Weights of a small transformer language model.
Size: 9 layers, width 512, 8 heads of 64 (4 for keys and values), MLP 1344 SwiGLU, vocabulary 25331, 38.7M parameters.
Architecture: RMSNorm before each block, rotary positions, biases on query, key and value, tied embeddings, normalized queries and keys.
Training: a variant of Muon for these matrices, 2072M tokens, 7905 steps.
MLP neurons of a small language model. Each row is named by its layer, matrix (gate and up: input weights) and neuron, and shows model dimensions 357-484. Each number is 128 + 32 x the weight over its row's rms, rounded and kept within 0 to 255. Numbers have three digits each. A neuron's up and down rows have the sign that makes its largest values positive.
A block is one neuron, or neurons of one layer that tend to fire together. After each block is what it responds to, as a language model described it from the Wikipedia text at the highest values.

L2.gate158:100097148105056104123092073174139118149122150074105108164104153091156160162041128138111159091141100102130097108148145148157150173130131119142077154102142155127148121111134149161155138131164144126131096247130095136122157087117106197131139124129111102145138101072102080180175091145052126119108155157116133169142069131149103161112150149163088146168105093139076127172136119136164101123122
L2.up158:146101129160111207110109104162109114186075112087115130147060182085128103165152068172133164135146121062117136187140198119075101174147108139091134103082130150153157083138119126134128095123195135147159109143112086123070105106102131154105174165137118114187029149088122079128057141138091116107100107075136108087103130114149125138124161120109140139081148151087099089153143122149140118161139
L2.gate328:093134103094111074087185172089149139118078160077122118186137123116101164120074155124187070163132177156168194118124129121135119112140160203121122141140143101112120137153107110117111142105075104194085097102136112114145156099161128064099106144136166173106134164166074143116157119165081104177148179165125142158129171082158050092132169144112115137120125196150128175147130094086188174215126
L2.up328:179149144131156053113128128139218113124105110151086102159071079089161122106154139159099152149146154191145148063128123135151170095101107151162105099101193123136047099124108116137097153117118104103076089086171155151167136092072125158163110197090151059098105112138147123135151149227187143156081126127144121131131152097126105138094130105105064135096112111041152103151106130139115162115118
L2.gate454:123085104156111126101160109063128154112060138153126133145144032132098120085098161115107103142144158082097138094115141110093114040099076096136103112152129113053168131106115126166064141090164190150112139093077129147187156135136121119093106089158098144107147114139135119115142152099171105123146135169126165120121174144214135106167109152128134146085074143112106187080056148146111100110140
L2.up454:130126120126116153113121123168166131097132130147082116172148109128038112064150139117120129140152156150181158087050099119136136104155178231121130102130113069150125083155085036128109073121133126094094151141136089142117097138151082130167158067137181104150167143139133121138146099135161085111157135131131114196104122155120127126187163103135118147145081164128139201127132151143166140158190
L2.gate480:114159147114081143105146137108159085065084132160088087146103158082151125155168152155151126134209113167153090123118133105127123108137161179098155137186095126100089102151139123113093146123126132126170171107138148143117132148107095131146086084120132102117129051111080150114142093141148122177145110115128134106136141151094139211112137117087162115160119154117071153192096123111063109211181
L2.up480:112153133099117124099121100144120140176094106072144128167166087110146107154127132107137074143188111089128159090108154150218152165166123133170087145128127140184161110110131137089151107122125142076137172160139136074132120078170082147098110159162146131168107084092129136124113077162095120114111125145112101148037111131172205118127137097159079114109085096168084094137129079133153121128117
Description: Closing quotation marks after episode, song or section titles (often in wiki tables), plus final words of place names like Airport, Hospital, Courthouse.

L3.gate338:148117159086101105144140159072109179136119098127140116146056133172146106160185154092157187143073045128121111130148108154181054142141182126158095156175173159122180070170159123099134114155164129113136105172172138131129109104098157151151139139132161076139169141155119129102124240165191151127085115093155077119183103140184195104147115149148127174093116100189106176120101104122137122039065
L3.up338:154158115150159164063130152132135134104112146131128189133130096171128092114154154104169107137135116107142130113137117092158113191129115131126180183071102185129112112159084151147129153129118042146155133149106102201083120138161137141171175128098122148093112164177137109113070115140085132095191105075228141164150097126101197166132137104066100097116092122167131122132158082082153149160101
Description: The first token of a four-digit year ("20", "19", "18"), split off in date ranges, tables and prose, such as "from 1998 to 2000", "In 2003", "2019–20".

L6.gate5:181181174119133149143120143123110138172039200121154149182137099145053120103099108117071125072134141159101127091148170105140119114192085090193237121208151117183137160172126133087196084084078153152104133137124197140116088133124156124182101162182102111130200165117110126130122151128133119207127167149156123103116140122168170123150135165138126136123129102146130134144141113150093173154139
L6.up5:158065148147084179132107161171133075106073111110121136129172082146138130111106169039140169094062106136114106153105206079157043098065145122077116081112137085104213133122119139111121219152150128175110134117075074138165083145101149114101148143159143156093103112190145116048162162140132106149126147138170098162096125157072192131130140138125187126091152150088110116146140143117112124058116
L6.gate221:065151172170061125091084166098183146154154130105152124125122087181145080105133173133104105124095139115161093151103080165125121181149131122129105175190149128119155198183118131134093143124161131106128113148161109134067074099189152118086156143182113149126173132154090160078191146139137133137103167158138100223180098152114111176092102144103172111112123155121093142083146122062126123108116
L6.up221:151084125132167116160100126124148191119099121115140092106112180140111143176107164120144150131089150074092068143153128093129094096093073152121065139074112104115146110178120180125095140117097130155164125151078176090137117089133112113106130157185154121086168065148179114135167185085131101160125072188143184144170110122094149121093136125151178098133155143132115082124101134137133099073095
L6.gate222:130117132128176040118139131108091126121171162106143122183177103113112083136087118112130120117103103193185073093118116076086190123132141167113154132194077132063127124122125108151157147107114087128150143100115122126099090151173150176112167123070115089145063115131152099145162116084110123180145093108106116171134167100159155125168129126157119161108091146140116161135082214116077129149110
L6.up222:168128126167141104129171137133127097161180136116140103141145168142144108108142166030158112093113125097111130118119105144146125138125092108071101105185144142134145116150098151150103113147129110123163113185070146129139112060133109204104171155154105099082080112099120148101166192098165128191114125082177145138127107125146135087169137143111142149113135106109166126194147129136100129099147
L6.gate233:123089161105143088111148092165178122167134055171142141149154111133100097139122142207090115135113145146137094103107151163102168053080103139180086097100110116085133159208104112127104137155136090134117096158068095169096048140123120107162215120135158108156145098178083104153120134116121199168163139124123129169122124143158139098088069171161146095137129102116153085161110145073144125172083
L6.up233:111177130136069137136120108123128138089110154116094184092087141129124139080093153157130106237037128133116056076089145139086154147117110116088118082110130094182105117131081112145137110067087151191148121146136086129149094119120150127149133149156079073119108093110072123122115032104132138164108106132170086092160151126117141091163150151176099146162130141142151105144094193082129137117066
L6.gate254:122148096186129150124145050182177021100046091088155160092094115187081071111165132171114143160104131147104131101121108140172144124147073179076173182188126058135092130127145130155114164108171123169128128117173191124132071143160121153075189130144145176111137163132131150157170146085161126065163127139131090085100114106122182125128136088127058100172149186072105129145099112145128126124077
L6.up254:189090102102127141098134147149105150146191133125138124110098121066109096104190148098135114119120145168172134055147212055147126131155093111124096094168144105151150089148160110153119133077101157133094157173098084131186090165121114179102166112152124111105138182117117124107131165144161136089145127158179104115133144138138146099130102146148073165142099111144164136141139204149152160123162
L6.gate320:156168092128142057122167188095117078206111128110133116123118088110125094089135139129154131131081076155155078121117130165116075163162103125104079080095106145192115129112140096127141129071080041109161114158151114089118076116084106130086111061063129096109155153119163143113186128117158146101146157120130091097118093111128114121124155115184164088118134128120143127147131133147115059121087
L6.up320:206142146105150125042123120130130099102127157154136107148155109093135142083146106159114175115189183224113173148114159070074168139115177103087181102150129185108118143142181121164165158097141161153101103120135096118113117102175142171160109080145137175148105090088114148111164097131123127157166182138148158199109093143153087128145119106140134149122099153108142101060134068125075143114123
L6.gate352:078109043142124132118214047083146135141148121117136177079159133181101105085117117161138098144149097147139121117143157083090125170186077103119134047112169183112177183125113117153179205105134086150116116135123059131092116078162147102115139176091111101135119156156178162121152134158143167143066130097136128132168121158119117149112164137125093157174201126163108135124085123129147100186109
L6.up352:072118086113175153097129151161133040191168120091173126114162116135129059138048097129134092167133159131144185177086097188082089116168129064113146111134093100091115078150115109175131154220136164145153119163079099104112106198140134152145070130113144159117134132160099204103105223133108154122106116095089165139126122153134153137135164078123141134078156158112096132177117129122113103145071
L6.gate446:163080108171161149107137087126123116152128097075179160149170021094130115110103136142139169139152146112174085043072147176134124113128152129145089127086199134132082107121149155132168154117166115130096085130065079122070232148128101093110133149120102144157089150141160114139188108097143112050105149085089141136151116146112139123151062136079136164154142102136153165094093112148114197196135
L6.up446:155164155149130126081188142157174114168136158117151083146160150125134159073090100091150105143139143129119147086137088163168141086161062150117148089117130128175140124127073158093114139073158163116104146109119123128126161065120119126148133144113113122129140104113100071122135074208128133151165120072119143138152141109159146049145093096126099172135104026119138121138118180129123123116113
L6.gate508:105102192119082135116105086173134134101110110185117123133080079161169116136116174121135054182176164088110136127177101142156145106109109138113103148132101120117130063124098159139123128116173154154139104115113181172076149136118135165118134124112132118121162139145145186118185199119108101113153193121089154142158140051133182088168092082128127182147128107093135097125114137115143150085124
L6.up508:121090151134109119092128072117175115145143102175109152159116102115156136101125100166091090120134076146117154159095139109109135116078042122154095090181161145161132129188147096052083108072063118104125127139131157193130158118077183143102093090134094102105136128166144183142144116121122086191105176145138115134109188080120136154098115140158117130136099126121129099097169134116143140139129
L6.gate520:150158121095068133160120110148113164143144135106103164126150174161149159135106122140129142125082076083074090147091126136095121091145127134125120102154133155183139180120129140161164156108176097178169161119079134130163137158133102123135107104146171128133079151061115121149185142115107114085159121110089124107201156108173156142158113144119178086156134143083037155083102157106137056101155
L6.up520:095124129075097083114082125129179147070099119149171155128116147121122139146112127155123150111141139044096084100166134136193053108161159100089136129168118143128142195193154177116140113125210124113165186110104141140108090112134096047100128133154117115170078145148123084161149043100133069141114109103147118151140092125148084155099120154130178105176124137138149143101140170118127035115151
L6.gate531:119103134128110127138195062107158152116202113129124076065092081042088099116112193128142137092060091150119119091114145128116063145133082128106108063081078140152206135108146143161133172092113111099137140147141097118137088094154128124131147145124100121187124127145186108151102159055108164136109142094089144176124115077120115127125105143137081119082122127128136125168112155151128158184115
L6.up531:134090031104137083142151074097165101109110113150070173089111136110115155144122118153100129120057129137109173003162128151122072120188100140101193098123115099146132112132100101098134152161101154153174099106097091127155140102094104157115121115105118143138170157056081147130075117084113165134119179113068103179081166112117160151153121096149101135136123144141154139060129187165099158120068
L6.gate579:164135072136147154137077145122125093104125127146057143064159116117176069090058102116143105110094098078114136158120061142105114104145119128151062145102142145166155076139092153172180193097107136115069125087124123137181137168116195109147089114099037119116131123127118195158146122136134158104171167109190136138131114154098109075098131132152127147119151126175129201107185147087075177161113
L6.up579:100148125105073117146128180104186111172118115140079198170160103160096102126128157176126144074113087172151077123108092164115100106148080106121168167115122145116158123112089169176114154125160122108173111115112151119167130128141141163103089076116120126132141195114190222146123133145141089133176120199173108137103172121102131109107146152137066217098101109158176162079130201095168172139117
L6.gate941:095147115092106078157107156185109135143175121158097136087163166119131112174134168123180093112117141206178140141083127137133119098180130141112116128159145119125115039174151080139098191112086109142131123171168094091131115129102130164121137096137178165079140129078140156146136143135148125110125113129164162125118137152149118139180160084190130095168160142125056127175100089164114117207082
L6.up941:181158137141138138099062109139069148158191156142167138131155120117126079157102139109154076173094187172216150142098067146182097117137093184109089168130114095087135132120110117152110217144113053169103138113114133155088116078092155155140150108128094050148120120089132157067122140183145149170063111097135135121123072157081082110167097160148132102167132156103134153155160069192092077191085
L6.gate996:196128111122121141124145185099184108098137145151099126113086087123052166114120137122141098123075133141141141121161109120166123110148110074143110111152110103144106109153102172159142166096104157140095105149140094116069071098119107119094147130144140123121157131111132145143140109107137116095071219140129086108090101166144105188109128117108142132185138132079169142108047165169154137101107
L6.up996:154110148170113113063089132164194099141088127140155148092154150085147090092160111143116091107048111155185135100104164148135120121144124114127117082144067128143193108099094158116173170091118079156083119106050163108141084179168135134119162150082164135092141179131178188111199097124140153082118143067165074153172094139083168094129156138145155157144123159182168102103103166174121150196127
L6.gate1213:179104155134122110072135062161191111161134126147139152107124118161161173152168125139035110062071081097143098154187117126108113102117122075139135121128159122130092126135047133144180119117115111153075129079137156088144144116080115082125106147120121106139105164170074118090130160165198133141129133121071157136176160151109110117140118173145176145100156111143197136089117134190101113085141
L6.up1213:117112114104123119124153142163205159132160185160144085122163110165156125125104101113122162130126122094168099127159106139100161042086157075198096116106127144120134116146145127203088146144095214114133113198107108106111154112181070125176055130207094163097128191117141117148126173173107128119104132147110124156140074116139116092137116143106138107135114083118174141109103139146168113150082
L6.gate1307:084101104128176077103125085123167123175085157124134118117128117175149092054158087131057141107119110223114130144098064147162114106134122106156135123121205116188091134141147114112123120092122122123115132137131178112132132114175132138145104096139135177117116160117121155111172117108151116105211228171148112101143113144160142124134100157161179118114199138130175178087134102158126176177127
L6.up1307:044055105077188085173102174120186150155080103080148124165121113118109116110141141149116125074130071169148148164164066153088116126153117178106127156169123140100209052151040152164106173175142110165092130141131148091121099163152111092087094061124135152153188124095098107100150157181118112147154102097127152141123124113104133110131138137134184130141183120087160143096102111142084162158180
Description: Middle or later tokens inside multiword names of organizations, venues and companies, e.g. Monte Carlo Country Club, ViaCord, Inc., Warner Bros., Royal Naval Reserve.

L6.gate38:084108136115118118138086119105104081087158069166119094080179124122126165116111147093195127134147141101173149140159110128097099114093156182151106154139172116153138139182124135158112160060107101117188130130167191178123157195132084123129110103164155124143143185185108139061183166059111113183143106109109079138084116162101121110150127094092191122115133124066173193152144108138138074155046
L6.up38:105147132069170109126110134110152137127100099146139056103156071191101140158114133114120165137074156138164180117140104146151117131073174129148064158132103136090147177184181152121155126141101141150173107122154131198127139118168166133130162103158147158135151145193129163142145083104110099164112137126065119088180143116131090106091120068149128116108150183151106109122117154096093095176077
L6.gate60:164161112127148153122149122127083097143149160149134166098135160112145109089132117135110072127085080122076153171149114180142137176177148137138141137086140111151109193139142089111111092069140134135082097085154150062087101160096074116093124110123102106139119106079162179171176113087131105140118141113063140157162137102126122123149108107143172112074166170115106117105147045103088084113106
L6.up60:126115143136170117209227101143102164128117179118178170123124155113107104140119108111104060142125133065157091171091105054121141126126113073102062145106126124168098133103091011129063097076175081123105110087189153114109114147116182155167115140064153131157131201144143088131115143132179111170117149073114076112110129153098093099132124170134156106116140159097102085115066115159116119081101
L6.gate102:169124123118104068129075137100158103124119073115116163137159157147166181163138099127093160117141186155179130095106135138148027106144157157073198158104162109151128114116107136088084133124118088110163140089122176136151123113083102140146165135095122076101127094151068145202141133127171104116147138108097137188139129142111160109119153165146131093052144141109118184117050139142079191095116
L6.up102:129118120121103162163119139118135140120110170034139103064116106158076156097065071120157123171130154062088110140120122127107084139123078128048131168127083180151104127140150144121148057082113145092120165119103117172154112102122105132099134143127161124135147178196157104153135124182103172137130094160131137135085104118123033152127149140139113109129093142113132114106108114105085151163131
L6.gate207:075108139125151104093113105138109124137164169125175137218168123143103114106103124129139096145082065139145087135146114137128163193187153129152062171107108104139125107139174124100055117070130109145140109120105076143121146131099167172155168142170119076067100153110076147136162185151123098147082136100101138100101096058072047081197071123147105151089113200119112124089162140134104089144139
L6.up207:089096134118091074103079099160054141191129190173096131169115110124103151133140124101145173120148160126125156137155089112097104151132118156124128107126167176153153116151140111169072160132156105154088108098152129115096155150129177137168143152163104120166131137136088137144138126144151127093165140132102076171110136139125183105134105191160120171091131109130140119139060117155053092168114
L6.gate389:110126205167114095122115149134140114100116153141153103140087117155164079100103123106112204127082138081075146094093117181139084122084134140157100165093146107152109130136156106103126119097166081205153178116145112114194079109130110128136114131117096122113126148106105178135113119109177141104155170148205071117183085098114148137171153139084104138141132132081170123143084112141110102171170
L6.up389:126115104115128117131137109131113132166120091118161104168148092092087121076150141114148160103124131167107145076184104129123115089123168169188116139131186135127107093132056125022139137084144133174135090098133089126155136108138062185167166105095077080133118166154118144115135149151118111136117203101109121176088150147074108124143134208131125100157156090097194146069164138160094164139122
L6.gate456:128137127089077074102114059152136173153071160091177122078070155124159136095113162130071130167152110088132112134125147188100073142112122051143145194134101090150142117112082188106161179124165109100075138152100156157145143168098143107134102147106191088168064119188144155122127152069159081127066073092138161146154104077100127111173112135079122136152087123158100128061089143138140146104150
L6.up456:115114126065105106122108137153109105154123112082159157139158097127104125161090100165133199160085085044157119119118146191078131109156178106097119078154125117094101138208164138145110168132120165143140116122110116154120080135118097123092125126204169086118098145122165153090128112123127128180139139072123126103135081130087148104113129101115132152116133100112210141053132143121110116100119
L6.gate493:099192226096110143117095138119097119103120121120136105168136142170137127114055137175158184157136198138148102095158155149166114148082127087123166181080130095158161108161096136134110155158114116118127102119123114157161149143157117142108095121174113109116139148137146168095145180116159080112061137110099154148083109116082108130162134138128147170153121188197153143103126148098110067085140
L6.up493:159124159132111101048156108121095095097197103140114085118096088164131117127108156159130170137095060102089122128179100151102063164132124157124084189130177076149170093124094124113160170135193119159163135095150156105204120135129145184100108166101151085147150178098143146115127172065110153158098110114188112101145124122120101143128102142098148058132158158076089185148166088087149109104108
L6.gate521:109152134122162166153114130108169091135151108164179097062125126146113142137097098143171154071220167127107117089113157070122129096080092129127126159148172110087130156194125109100119126128150108175072143168137089130135101119092119160138094157132150116136120123066114116133124169138125108152180179077181122186114159131118054112093147165063138112108184146101124113131103180081120104094161
L6.up521:093151105180211190082125147194136167138143129155132131151136159137152089132123096097138096137089114147163137138089149150158139169135162133085038091165172154161128137162094097106171090130109198154169099146157078157152172142108071172140155132134203149147123126096131119102083126125097099121095146086107067132137097123153118100174158121130142072136140088082094153143112104121104165156139
L6.gate791:132072175092169137127133181152133171135082144128205148147100107107076172164120101151132143115071137139095165118173030154117075181144177100153111122146201177069190160095155124120116133074164140147092097068092103152110172130179200125153138147134142074148143169086083145121110194137133114140084152156128095131071109091094176115097173124130107091102130196143136121135181143112117125161106
L6.up791:196089084088179164171164127082119063146124123172122111123105151206114128096131102122110163166131172158097151176092098165093145131199200130059152121113153116129113119092196080121153129133140056128140085092053116159096122179144088111181118158096134104121146108046091180173109119183150177119082120130116109106132150119084165084192137115087104126164121154141168061091140087121125161075189
L6.gate821:158117138102115130140129175132145068200105113116153061134173058136136113143107121098135180122100149132167080100103118108165075172054112157099123161100163136181141125132083076181096166091113101121155067112106202135152076087077070109110104088118083178146090111169171115057147061099071104137120159109122111151098155136126118109147106142112109131147160132156118138167145095096096144168102
L6.up821:093167120094181152096162207184100107167115168168133065170144088136076155150078149119107221100120194124141138095114148126159096134096162134195130182158127145143104134090138140090111115158135149140169113121130168114113128147131084131147119123139134133172085046134091059098132137105137132151088169136129129174103152151124202106166114094174140127151136088156186152174179082168118153162102
L6.gate824:110120140123130141149097108131120136081162117143129075083137146124127149133142146151098108200150122096170146151106154196128144169115182102157064091142123165104121079179094061119132120158083121111154133093071125136200148147165128138121197066089140119187132082092133198179142141148101139133140099151121081152131142111096153138154001165087148126138131122128189174102198116078166095135132
L6.up824:168115107109126096151124152094115091176128075153104084101139143133166100099117162091138117189122125117151139113145124102111135142137125155201094195151154124126128124171111120114099130122190083134152072090124147170165148162117153176156121118157120066141137150148130129203144139124171160106100109089148158158048157145072164108115127141106143110115142189164114189115101158088137117160125
L6.gate835:220166145116199149060108154122203106114146128164138095148140139157116085138182109136094173108164152057125159142099087131139165093161162152143146087114132124141106105134136131113120196077155142122121156163134144170131098131141097146119093126177128092103128082116151145134103112172112094150062084115182147078101135124086120084151164144120044152122118192067167121112102141156054104218121
L6.up835:090087146120118127116163118104054119164087070123141126087190168165194159144092113137155122059075170133162191150126119126187129151144155136119095149100104143121137155069124104133088126120150155141112097127149146118178126112162097124158136150093103124156175141144133107109155156143129094093122131136143136122133067073148130085078081146165149090150163132132166134119088114082140124134104
L6.gate886:107139147101132137124097144131209076077134155094160065148148154120111067124095073188119180130185123146113129126161114114123085141119126166172155112119155169137110123078181098097144103183128125124098177136108180161119141101139128169125127156109127077187092113156160157102131101185159149133105106119164140149115139106106119154097140094106106147098097134138177133074172098085158190153087
L6.up886:151143109135142193110088118183089146107116083078162156096159103169158129111175149192145123147075140104119159077120186106066102128103107126079121156119131102182125106166141128125131175092109110168152117115111128127116137140163135182066108123163132110070113153111152150186095137109117130124142123148083099162098058098111155131118149155167140151111076147092179209078134115112106099064233
L6.gate1036:097133115150098153137116092101149154114162160109124124128099104201104106087147153192133142120130091054113161137136082126094145159139089200091116095050131128114091146106165179142142163084147098074174100113134129106106175129076185182115117136085094052156191153076140174125145091149076129075058082130100115150135120115111114135164096140126128129112122167117134114101148146093109062156124
L6.up1036:144109173110108155139097135097142103099149101105130078099168083163183127166145192115097149165124102084168164159118145112129080115144198181164047167147138150116136079192128122129131149111137154101188094098131154198113135129079139151095120098136105097125160137110125151106106111105130132173127111089110110098104133147118115113178113096140108102118116146083122164198142110117150037137093
L6.gate1209:195165133107134176127097114104205129129095088181068093103154182180126140120092102176107155155121132110088096165100094100151188115091126089063113086167156116167154132125103062092123123124134136120099111173138124080153165171164129074121117125128107164102114114093120123154103111131093105155113075120110094103140087119149086126108148091079159147153111154132168148114106087153144149137151
L6.up1209:115167143081197151128160089127136168100120136149132141133132177096154121124106137132139173146066130144189144145102133062119194110143119153158140096049159129140197137101120177111135095122135091065143159177172171130146134180069152129126155099173092083081123178061137071168166098131153138101153115123142161111184127126098104133133113160130114180103144106047116138132103154172186191154152
L6.gate1225:137137120055105123158117173091134128132097116133131077175102080155136125085094134115096138103112144095104183142136126152098096163103162079184113152115168140137148065167091142090099138128160134151175113124118099092149124122172126108146126116138102050135092128104079141154158196168130098199140176085159117143143115155138183137181139169124133138112122120125146119069138161165145141202096
L6.up1225:161114187133129117168108106110127120135133148079127060147150092081131090161131120130133165137090147119119163131153134133158080138060202152091109124095114147129185122073181124115125141224171130162139092067109115145187062136110091179163120145145111087069091114049138138133146101133149116169203124126133132178082145154119192098069103141127129149148118085089116119148180102111116101140116
Description: The space or first digits that start a numbered table row or list item, year prefixes such as 20 in 2013, and season dashes like 2022–23.

L2.gate2:191130111121147155164126121099087081132134122178125144059106141138076142107084187096103119134048097092085149108107116099104092104119073175106121107157144128096186129109146114112084128097131097171142149148189090146135226143135128167099150082064109114099100145118126133160132129146122237105091174148142047096107130077143203145163167094166140131090100126107155105112116092175111123143097
L2.up2:130164065135151127144169149145132099105134072120182113210063181139140165089111151123114129162122121164153128084132091119184098079053071126105181106129149196172129118135085095141111105176131130133057073109121220171074126117101105140143116098137130147124133098063125182107201145148158140101166111124176153188126171161110102139142129117107092145164120195097106153139130109104155124163119
L2.gate286:105179032109166110169147129087102123139152091137086121139147162166185118182211185164143100136136118153165078169173080122102104103140101110081143076154127115149126133173066111210117160121106151169162187143159138133113136176094097134100150185095115143162084167095231221157104150104163089105196130091128081134154134106101116141146120212121113152156120046129141141080123139109144111150155
L2.up286:133101137178124065141131057100116151169107127169063086126025178127140153151077117101124102109123099073149170123128114097153100078151118149086144134149123088166088079173089080110124123101130098143104167136112136089122161182090129061159139079080111153135124149152102057128134101079102113173145089135111109131081076109087219130219147128190157105115125135111148137122169086093097116109169
L2.gate956:162093086125146089162080149162145144149187175111108128128137074199149150187080136100164127124082075107118134114134146108085126148113097146136096134158170151118119136089048187155162093096132159150132115121124080092135142215066110084092139105104125157111113145169111095121098126114134176045168125111176096128119101083074119128157142136164110169095138142176075128098095094102132092104129
L2.up956:154115106108148103164074130138180180105187185108100169107130175191184164146089159101105181092077144107159176136136179071111128117125140162120090136125106140223124194140085166168120123104150158204104177146114121151111197173092123131037116163111128144152177121148101134119119099118141127117119134136189143196138102075099161134117100133126124101130107095157125086134123081122141049117133
L2.gate1209:144159121152165146133184152077174054111114144138154115127124074143173124198150111133072108071093119048178146072164112172177144129147102143110097136111098062092106086112101126126193125150147106159136136145200079198170172116188122097138100127096104164156129118136107180146148125066142098120169191154063144136116075119093103145123102171164060158147125127067108138070139158117065139166175
L2.up1209:134141063179106133141125136108152116137183130139113086073145118077151151163102119082127111156140140127123125099164165152127153089054134179079121115133091113174139108126109097130117149116083158125155187062121156132170121138091118142085153115097133126092099121070181183100165109074137084062177190134180165140157184094146097129175120133134138178106136115085137119110089184102105122114141
Description: The first piece of a four-digit year (20, 19, 18) in dates, or the dash inside season ranges like 2018–19 and 2000–01, often in football career tables.